From a checkpoint of a small transformer trained on Wikipedia.
Architecture: LayerNorm before each block, rotary positions.
MLP neurons of a small language model. Each row is named by its layer, matrix (gate and up: input weights; down: output weights) and neuron, and shows model dimensions 48-111. Each number is 128 + 32 x the weight over its row's rms, rounded and kept within 0 to 255. A neuron's up and down rows have the sign that makes its largest values positive.
Before each neuron's rows, "fires before" lists the tokens most often just after its 100 highest values on Wikipedia text that the model never trained on.

fires before: " | ", ",", "–", " |"
L10.gate384 [136 127 187 143 123 142 145 155 142 166 141  93 178  82 141 115  97 136  72 105 108 170 130 181 110 130  87  74 101  96 151 165 114 188 141 149 105 156 147  88 124 136 126 100  98 105 110 106 154 132 135 160 130  85 161  68 139 111 170 161 163 165 151 154]
L10.up384 [139 128  94 127 156 190 124 133  99 125 111 103 137  87 210 180 173 137  59 157  48 176 102 149 110 159 141 150 127 151 127 177 176 143 186 137  22 117 144 156 122 124 119 128 162 149 180  91 136 117 143  98 151  89 145 157 118 174 108 147 129 153 136  99]
L10.down384 [135  97  64 144 141  87 150 156  97  98 146 128 155 149 145 123 124  84 118 106  97 109 130 148 147 136 198 112 112 161 137 148 123 157 134 101  99 123 124 129 126 185 187 137 119 142  86 142  86  93 160 120 101 108 130 122 123 117  96 131 161 112 101  92]

fires before: "=", "===", "C", "==", "M", "S"
L11.gate164 [125 144 105 169 144 113  94 119 130  94 134 109 126 125 147  76 182 130 111 101 147 183 150 129 192 109  67  99 128 109 179  69 158 136 117  78 147 135  62 124 144 134 108  98 122 145 181 115 104  67 176 177 134  97 176 106 104  98 121 158  98 108 111 113]
L11.up164 [112 190 120  99 133 106 100 155 141 105 163  91 157  93 156 120  82 168 125  90 115 148 167 149 170 140 118  67 130 171 101 123 133  87 122 114 177 105 130  33 192 159  99 146 158  98 121 172 111 133 210  93 130 133 109 119 133 119 113 121 113 104 100  45]
L11.down164 [119 130 116 112 139 101 154 141  96  64 129 154  91 148 150  72 133 138 144  98 155 111 179  37 174 111 129 130 159 112 117 145 128 174 124 102 184 120 100 168  89  69 140 136 140 136 178  96 167 145 160 159 140 164 171 111 189  66 163 122  92 187 108 123]

fires before: "\n", "\n\n"
L6.gate284 [150 103 128 157 139  89 134  79  98  98 129 169  92  38 179  83 136 140 144 172 161 133 164 155 140 145 109  69 167 133 130  97 122  81 137  84 150 132 130  89 179 125 101 124 137 146 184 150 162 131 107 125 133 123 132 203 143  56  64 120  79 161  62 182]
L6.up284 [ 55 152 137  82  88  92 175  98 154 152  92 108 111  41 159 162 130  78 143 104 123 127 131 120 176  52 169 118 136 108 103 201 130 148 128  84 157 116 106  96  71 170  56 143 160 151 160 144 152 122 128 105 118 151 117 152 159 125 105  58 142 112  80 171]
L6.down284 [109 153 173  98 143 122 157 167  96 145 173  91 175 166 119 135 138  95 115  78 105 179 140  84 131 116 148 159 131 124  59 130 101  90 103 145 145 118  95 111  96 181  60 164 127  52 143 125  94 161 151  58 115 115 159 100 150 147 136 124 113 132 152 159]

fires before: "1", "2", "akh"
L3.gate168 [119 109  95 159 128 132 161 149 212  24 128 108  84 103 107 127 112 161 120 120  95 198  90 151 192  70 105  83 157 157 122  73  94 122  76 109  68 159 101  99 112  84 168 106 129 156 150 107 130 168 137 174 146 135 111 160 192 112 134 120 176 158  78  65]
L3.up168 [ 68 121 141  99  84 171 103 146 123 124 150  80 127 132 104 148 126 184 101 128 118 121 165 149 210 120 114 138 137 194 131 146 103 128  69  90 164  86 149  98 114 100  54  79 184  52 132 118 123 138 128 128  69  76 112 145 177 153 127 111 138 174 159 150]
L3.down168 [128 168 109 131  91 104 100 123 189  96  88 140 158  60  88 157 153 140 131 120 131 150  75 154 171 168 137  80 114 137 151 100 118 129  98 143 107 128 103 119 123 126 141 114 142 195 125 137 168 131 139  96 174 109 156 116 203 183 173  39 129 126 101 129]

fires before: "\n", "\n\n"
L3.gate124 [141 148 102 177 119  98 162 152 124 103 109 109 153  93 183  67  95 119 120 135 176 142 113 176 119 101 130 161 140 155 127 114 130  71 183 154  63 190 151  95 107 129 133 137 192 117 165 104 128 157  86 137 114 151  69 100 123 136 124 151 113 128  78 165]
L3.up124 [142 112 172  93 189 130 150 132 160  94 173  76 108 116  56 133 183 100 168 140 145 123 177 120 142  82 106 146 170 161 151 132 168 100 105 125 133 128 137 156  76 109 145 145 169 123  70 134 119  95 118 150 147 137 133 127 112 133 119  79 112 132 125 214]
L3.down124 [ 96 144  98  90 142 120 114 149 133 118 163  79 138 188 135 134 141 110  90  45 142 124  90 124 117 112 142 154  70 111 108 125 136 158  85 128 108  70  99 157  90 155 120 105 121 120 117 141 154  56 194  97 160  83 143 178 193 108 107 158  96  63 115 133]

fires before: "==", " ==", "\n"
L11.gate216 [125 137 117 158 174 103 120 126  73 146 133  96 136 128 117  97 178 162  58 156  91 106  75 164 139 121 130 118 159 100 148 143 132 103 157 146  89 132  98 176 171 147 107 107 145 160 140 111 120 177  87 136 113  93 173 131 138 154 158 112 108 174 130 147]
L11.up216 [174 178 121 120 100 107 112 189  82  82 131 146 157 143 116 109 119 140 160  77 122  70 104 158 150 196 152 163 160 137 130 148 166 178 146 101 132 101  99 127 128  93 177 197 116 138 144 119 134  70 137 132 129 146 147 181 118 163 143 149 114  93 147 103]
L11.down216 [129  48 116 173 132 173 133 181  60 161 191 126  37 144 142 135 142 167  91 106 148 111 154  84 157 100 118 136  75  90 133 155 161 100 148 122  74 151  95 131 147  84 169 123  85 124 141 157 136 136 150 141 138 115  96 123 151  80 115 115 125 125 116 161]

fires before: "\n", "\n\n"
L11.gate338 [109 105 133 162 111 120 173  69 106 130 122 118  79 109  67 132 123 122 107 155 127 118 132 123 115 172 134 156 156 120 171  87 140 153 112 122  93 133 134 117 128  91 182 177 139 183 142  78 151 125  99  92 120  89 107 134 113 131 129 126 140 141 101 124]
L11.up338 [151 114 145 166 121 131 137 126 105 107 168 129  93 161 136 116 196 104  88 163  89 111 162 146  92 198  80  65 109  87 111 120 128 190 114  99  49 152 140 105 135 134 127 138 144 150 130  98 158  82 138 139 178 173 102 154  90 132 121 133 104  94 125 141]
L11.down338 [143 106 162 134 114 125 154 146  70  89 128 143 121 130 159 121 136 137 110  94  95  59 127  13  70 108 170 152  93 195 140 125 170 156  90  90  74 192 127 132 135  80 120  82 169 122 144 147 114 116 105 109 119 142 114 122 110 164 131 147 110 107 141 104]

fires before: "\n\n", " The", " It was"
L10.gate693 [ 92 103 118 128 142  66 127 130 133 132 117  84 105 131 129  83 126 152 178 139 154 166  94 118 120 144 112 133 143 167 149  99 137  97 128 134 141 167  74 101 103 128 122 131 132 127  99 167 162 106  81  32 116 133  97 124 108 154 116 146 145 177 125 130]
L10.up693 [184 186 129 151 139 136 144 191  97 126 113  87 157 152 134 153  80 130 143  99 174 108 133 148 149 144 146 130 140 187 138 109 172  40 124 130  91 135 127 127 130 101 111 159  69 120 102 192 146 158  92 122 161 162 112  98 112 134 138 130 114 129 133 168]
L10.down693 [110 118 149 109 129  83 153 109 148 104 160  68  84 111 166 113 154 170 146 116 154 156 151   0 175 130 109 117 187 125  67 110 159 158 132 122 134 111  95 135 101 171  90 166 105 130 146 128 142 131 156  96 102 104 167 179 116  59 128  83 135 115  98 113]

fires before: ":", "\n", ": ", "=="
L11.gate678 [138  77 120 103 140 107 154  84 120  95 190 106 103 141 164 130  95  99 127 128 128 157 132 151 137 106 134 152 140  96 140 113 102 138 133 112 148 132  84 128 205 125 164 129 125 164  90  29  83  91  69 176 109 161 165 126 105  61 164  99 110 133  96 100]
L11.up678 [116 127 199 134 116 136 120 131 131 107 107 137  52 125 204 135 173 118 140 105 101  73  45 162 185 129 107 132 176 146 180  89 126 138 114 110 158  60 137  97 133 146 190 122  96 135 141 148  93  91 110 154  89 121 152 139 157 101 167 101 136  82 117 150]
L11.down678 [ 88  86  70 114 131 119 139 117 161  65 129  89  82 158 174 143  94 163 156 153 106 137 152 105 142 152 163 159 121 129 128 131 175  59 145 142 153 105 107 124 109 110 145 131 130 130 134 140 103 133 133 111 148  91 122  68 122 150 142 155 121 162 128 198]

fires before: " | ", ",", "."
L8.gate214 [146 137 107  48 130 129 119  94 106 108 112  88 145 152 127 110 129  99 108 152 118 168 152 255 108 144  94  99  86 128 109 139 161 152 151 118  79 155 130  94 124  89 159  98 138 188 148 131  78 128 142 133  86 106  79  76 120 105 112 150 122 166 103  96]
L8.up214 [168 143  96 160  76 104 138 139 142  60  82 115 122 100 108 157 168  97 100 140 103 136 109 180  66 143 187 163 113 103 136 105 105 168 158 122  87 165 134 186 110 116 185 126 117 134 139 125 154  81 200 143 108  73 162 140 166 114 159 117 178 137 165  83]
L8.down214 [153 138 124 176  66 118 120 120 158 122  86  57 115 119 175  85 134 128 111 205  88  89 107 146 123 182 171 174 145 135 127 153  93 176 147 126 137  94 173 133 115 143 138 180 127 112 142  52 160  65 143 125 149 134 124 150 180 167 165 180 117 138 111 121]

fires before: ":", " |", "\n", "; ", "."
L11.gate640 [123  87 157 175 117 162  97 148  92 177 130  47 128 141 170 105 136 161 183 118 100 117 148 150  71 102 103 163 113 104 103 172 125 125 150 141 111 114 127 136 201 157  90 116  87 173  90 170 120 148 161  64 153 108 142 160 136 179 129 158 101 167 157 105]
L11.up640 [138  78 179 196  93 183 119 107  99 126 103 132  97 169  90  44 162 136 150  74  76 119 107 174 123 127 126 117 147  95 139  76  86 167 159 183  96 132 104 119 115 118 142 143 130 158 146 161 127 123 176 138  98 124 117 166  95 166 130 144  80 107 164 170]
L11.down640 [130 138 128 188 118 174 119 131 141 142 142 165  91 164 113 129 171 171 170  76 140 141  93 208 133 112 142 125 119  79 116 175 131 157 135 107 152 143  97 150 117  99  99 158 147 171 110 157 109 174 133 199 121  55 125 109 114 184 122 155 108 167 125 143]

fires before: "1", "2"
L6.gate270 [123 163 143 165 153 162 114 141 159  99 142  89  92  85 167  88 138 155 117  77 106 161 154 137 142 116 153 138 111 163 163 113  89 127 154  84  75 131 155 115  84 101  91 107 116 131 134  35 127 109 128 116  92 140 154 105  81 150 123 120 136 133 127 143]
L6.up270 [114 158 117 142 103 141 150 203 162 114 114 128 158 147 141 156  30  90 133 100  84 168 194 146 154  58 132 122 122  83  99 145 100 154 127 107 155 148  84 134 255 155 160 123 104 122 168 121 122  92 100 181 102  95 158 109  98 170 149  93 122 138 147 140]
L6.down270 [ 59 122 131 159 106 115 158 141 131 145 169 139 133 112 106 134 158 126 115  94 114 129 208 153 168 189 139 146 169 132 128 107  65 166  96 149  95 111 159 136  53 121 154 148  91 206  88 113 148 159 129 114 105 105 162 121 196 142 110 145 192  74 124 123]

fires before: "\n", "\n\n"
L5.gate36 [122 161 144 158 138  94 132 145  96 124 114 123 131  76 161 136  36 134 157 117 180 139  68 164 119 190 187 172 101 194 120 114 133 135 179  98 190 145  99 117 100 174 154  91 136 123 140 140 142 196  94 152 170 153  76 140 125 121  58  86 124 220 102 190]
L5.up36 [ 78 157 157 115  90 119 104 117 160 148 112 122 172 142  92 135 106 131  87 104 181 143 130 139 148 131 160 144 147  84 131 167 148  74 123 107 151 126 109 115 154 124 154 121 153 143 128 184 144 162 119 134 162 117 144 162 173 111 114  72  93 136 112 157]
L5.down36 [ 96 105 141 102 123 111 126 171 151 104 119 128 144 140  96 123 135 109  90  97 140 150 173  87 152 121 172  92 185 115 119 168 122  50 141 102 139 197 125 157 113 151 110 190 155 123 157 162 124 158 146  89 145 116 130 127 115 150 103 104 119  21 133 154]

fires before: "1", "0", "2", "G", "5"
L6.gate669 [148 123  97 128 108 113  65 111 159 134 191  93  95  99 152 100 108 115 138 150 112 141 168 153 165  66 142 103 100 145 112 117 104 130 167  94  82 144 166 157 149 165 116  58 201 113 101 154 124 160 102 148 149 153 146  87 153 140 113  72  93 173 116 154]
L6.up669 [126 155  88 101 136 133 128 138 108 128 121 112 174 139 158 109 149 138 146  72  49 154 152 105 163 107 135 153 125 101 161 109 132 126 191 157 153 112 116 173 143  96 121 118 151 173 113 116  89 153  89 251 200 117 184 103 112 135 177 177 192 161 120 125]
L6.down669 [ 63  57 183 138  83 171  56  89  56 130 115 128 170 112 121 117 128  85 127 158 127 106 122 119 119 119 137 125 198 103 187  78 125 140 136  76 137 110 127 119 149 130 110 105 178 220 147 113 195 105  91 184 139 157 125 108 123 144 118  94 122 191  69 171]

fires before: "\n", " |  |  | ", "==", "===", "C"
L11.gate339 [119 171 131 159 126 106 125 110 138 114 170 103 104 194 200 122 159 116 114  96 122 135 137 152 166 122 126 121 134 138 186 143 176 114 143 114 128 118 142 145 156  86 160  68 158 186  64 125  67 162  86 164 101 127 151 141 103  75 154 102  77 200 108 127]
L11.up339 [ 78 101 108  96 122 129  26 105 157  73 128 162 116 190 174  80 150 155 166  93  90 101 140 164 139 157  94 121 148 176 128 174 118 212 120 147 164 132 127 136 114  83 152 158 126 113  79  93 109  71 152 154 137 125 152 104  20 105 128 141 105  76 139 113]
L11.down339 [175  93 140 108 134 168 104 148 154 147 155 119 134 129 147 137 120 147 174  97 123 161 121 122  92  71 123 122 117 113 156 106 180  68 108  80 111 102 130 157 133 103 161 125  96 119  75 154 100 186 127 196 147  24 159  97 114 107 141 110  93 233 125 144]